Weights of a small transformer language model: 4 heads of 64.
MLP neurons of a small language model. Each row is named by its layer, matrix (up: input weights) and neuron, and shows model dimensions 0-95. Each number is 50 + 15 x the weight over its row's rms, rounded and kept within 0 to 99.
Before each neuron's rows, "fires in" lists the words (lower case) most often at its 100 highest values on Wikipedia text that the model never trained on. A number after a token or word is its count.

fires in: "name" 22, "known" 19, "called" 9, "named" 7, "title" 5
L2.up243:56 46 49 72 85 79 76 57 57 36 59 68 45 74 53 46 42 59 48 50 45 57 82 91 58 49 55 32 75 55 48 52 66 36 39 39 42 43 28 34 55 64 69 25 20 53 37 54 89 37 57 24 58 22 38 47 65 45 36 66 59 38 42 55 69 37 57 46 20 26 61 45 51 46 35 57 50 51 60 62 25 78 56 37 46 48 27 46 53 52 59 44 56 74 53 56

fires in: "general" 14, "new" 13, "full" 9, "personal" 6, "former" 6, "current" 5
L2.up667:58 48 73 31 71 64 54 48 57 46 49 59 71 66 55 66 57 41 51 75 32 53 39 53 36 63 32 28 49 69 47 42 52 38 30 52 28 39 32 73 42 73 43 52 30 53 35 58 74 55 44 51 58 69 58 77 28 43 37 48 44 66 70 53 66 65 38 48 41 60 28 49 43 56 63 54 48 48 50 59 44 27 55 71 61 45 57 55 78 65 47 61 18 28 30 51

fires in: "day" 21, "time" 17, "clay" 6, "law" 4, "days" 4
L2.up992:51 31 50 74 50 32 56 23 50 37 48 83 43 48 79 33 47 51 71 66 26 42 57 60 70 22 34 54 49 52 48 36 41 41 56 46 37 68 74 49 28 49 57 22 55 63 62 60 47 45 34 96 62 53 20 58 60 66 28 42 57 44 42 26 69 46 47 37 31 55 40 31 52 29 66 34 52 61 66 44 47 57 71 61 56 33 37 76 13 29 57 45 50 80 22 50

fires in: "his" 53, "her" 14, "its" 10, "finished" 8, "s" 5
L2.up850:71 22 54 43 38 69 19 67 46 62 63 75 73 46 62 63 44 56 48 44 65 50 59 35 30 51 32 59 42 51 56 29 24 36 32 38 31 29 65 67 32 65 43 49 46 91 59 26 19 49 13 30 61 44 80 50 26 57 79 57 36 81 31 52 55 60 50 50 43 68 57 36 54 49 50 46 65 44 57 63 58 25 31 45 59 50 46 66 74 61 46 51 58 34 42 61

fires in: "on" 51
L2.up900:66 64 65 22 37 23 44 45 61 38 55 41 56 45 37 46 36 36 53 67 48 47 49 65 31 55 43 61 73 46 50 56 81 62 54 60 68 70 36 56 48 22 25 37 67 49 70 50 48 40 31 45 26 66 55 49 41 51 81 69 54 63 45 40 65 36 33 54 63 64 39 30 66 64 38 53 47 55 57 62 60 47 55 46 52 33 22 45 75 69 66 37 61 50 45 37

fires in: "would" 24, "will" 14, "may" 9, "reduction" 4
L2.up668:65 35 39 57 43 43 30 45 67 47 52 40 52 42 19 42 66 34 73 03 51 35 60 45 32 54 46 12 39 60 52 50 64 61 41 34 59 54 61 31 40 74 37 64 70 66 50 60 54 84 46 62 56 75 67 46 52 45 37 58 48 53 66 45 33 47 86 44 60 23 40 66 55 66 58 60 23 48 53 51 40 55 55 58 53 40 71 31 60 58 58 64 56 58 28 56

fires in: "and" 37, "s" 7, "awards" 5, "missions" 4
L2.up148:56 50 45 34 44 72 49 55 49 47 49 55 21 38 43 41 53 59 53 45 40 73 26 38 64 39 52 59 42 63 44 60 67 92 58 39 60 65 32 41 51 56 46 52 70 53 56 46 72 85 69 73 36 23 57 49 59 76 42 56 72 53 46 57 59 43 30 43 43 52 26 49 59 48 51 30 70 46 56 29 45 64 72 63 49 56 47 50 61 63 52 55 47 55 44 47

fires in: "on" 17, "to" 9, "most" 9, "at" 5, "just" 5, "a" 5
L7.up840:39 56 37 29 69 41 55 51 68 44 39 48 58 67 28 52 34 63 52 48 56 45 40 79 33 35 22 38 33 53 55 64 44 22 62 45 38 72 18 26 23 22 76 42 31 39 63 57 42 33 59 63 86 50 34 56 56 51 51 84 40 66 45 42 58 47 33 71 33 40 57 55 33 44 61 56 55 42 55 52 16 46 35 46 47 43 56 50 71 66 60 70 43 20 36 57

fires in: "republican" 17, "may" 10, "democratic" 9, "candidate" 9, "left" 7, "incumbent" 6
L2.up487:76 44 37 25 59 56 46 47 41 55 60 67 49 81 59 44 43 51 48 37 56 40 40 29 43 65 23 53 35 65 61 42 47 58 60 52 72 54 65 49 77 52 91 59 62 24 50 37 68 34 62 45 27 58 62 66 28 48 56 13 63 61 32 60 47 48 62 62 17 27 59 69 44 45 75 42 47 40 69 52 36 32 39 47 31 26 29 74 44 58 62 44 52 47 79 54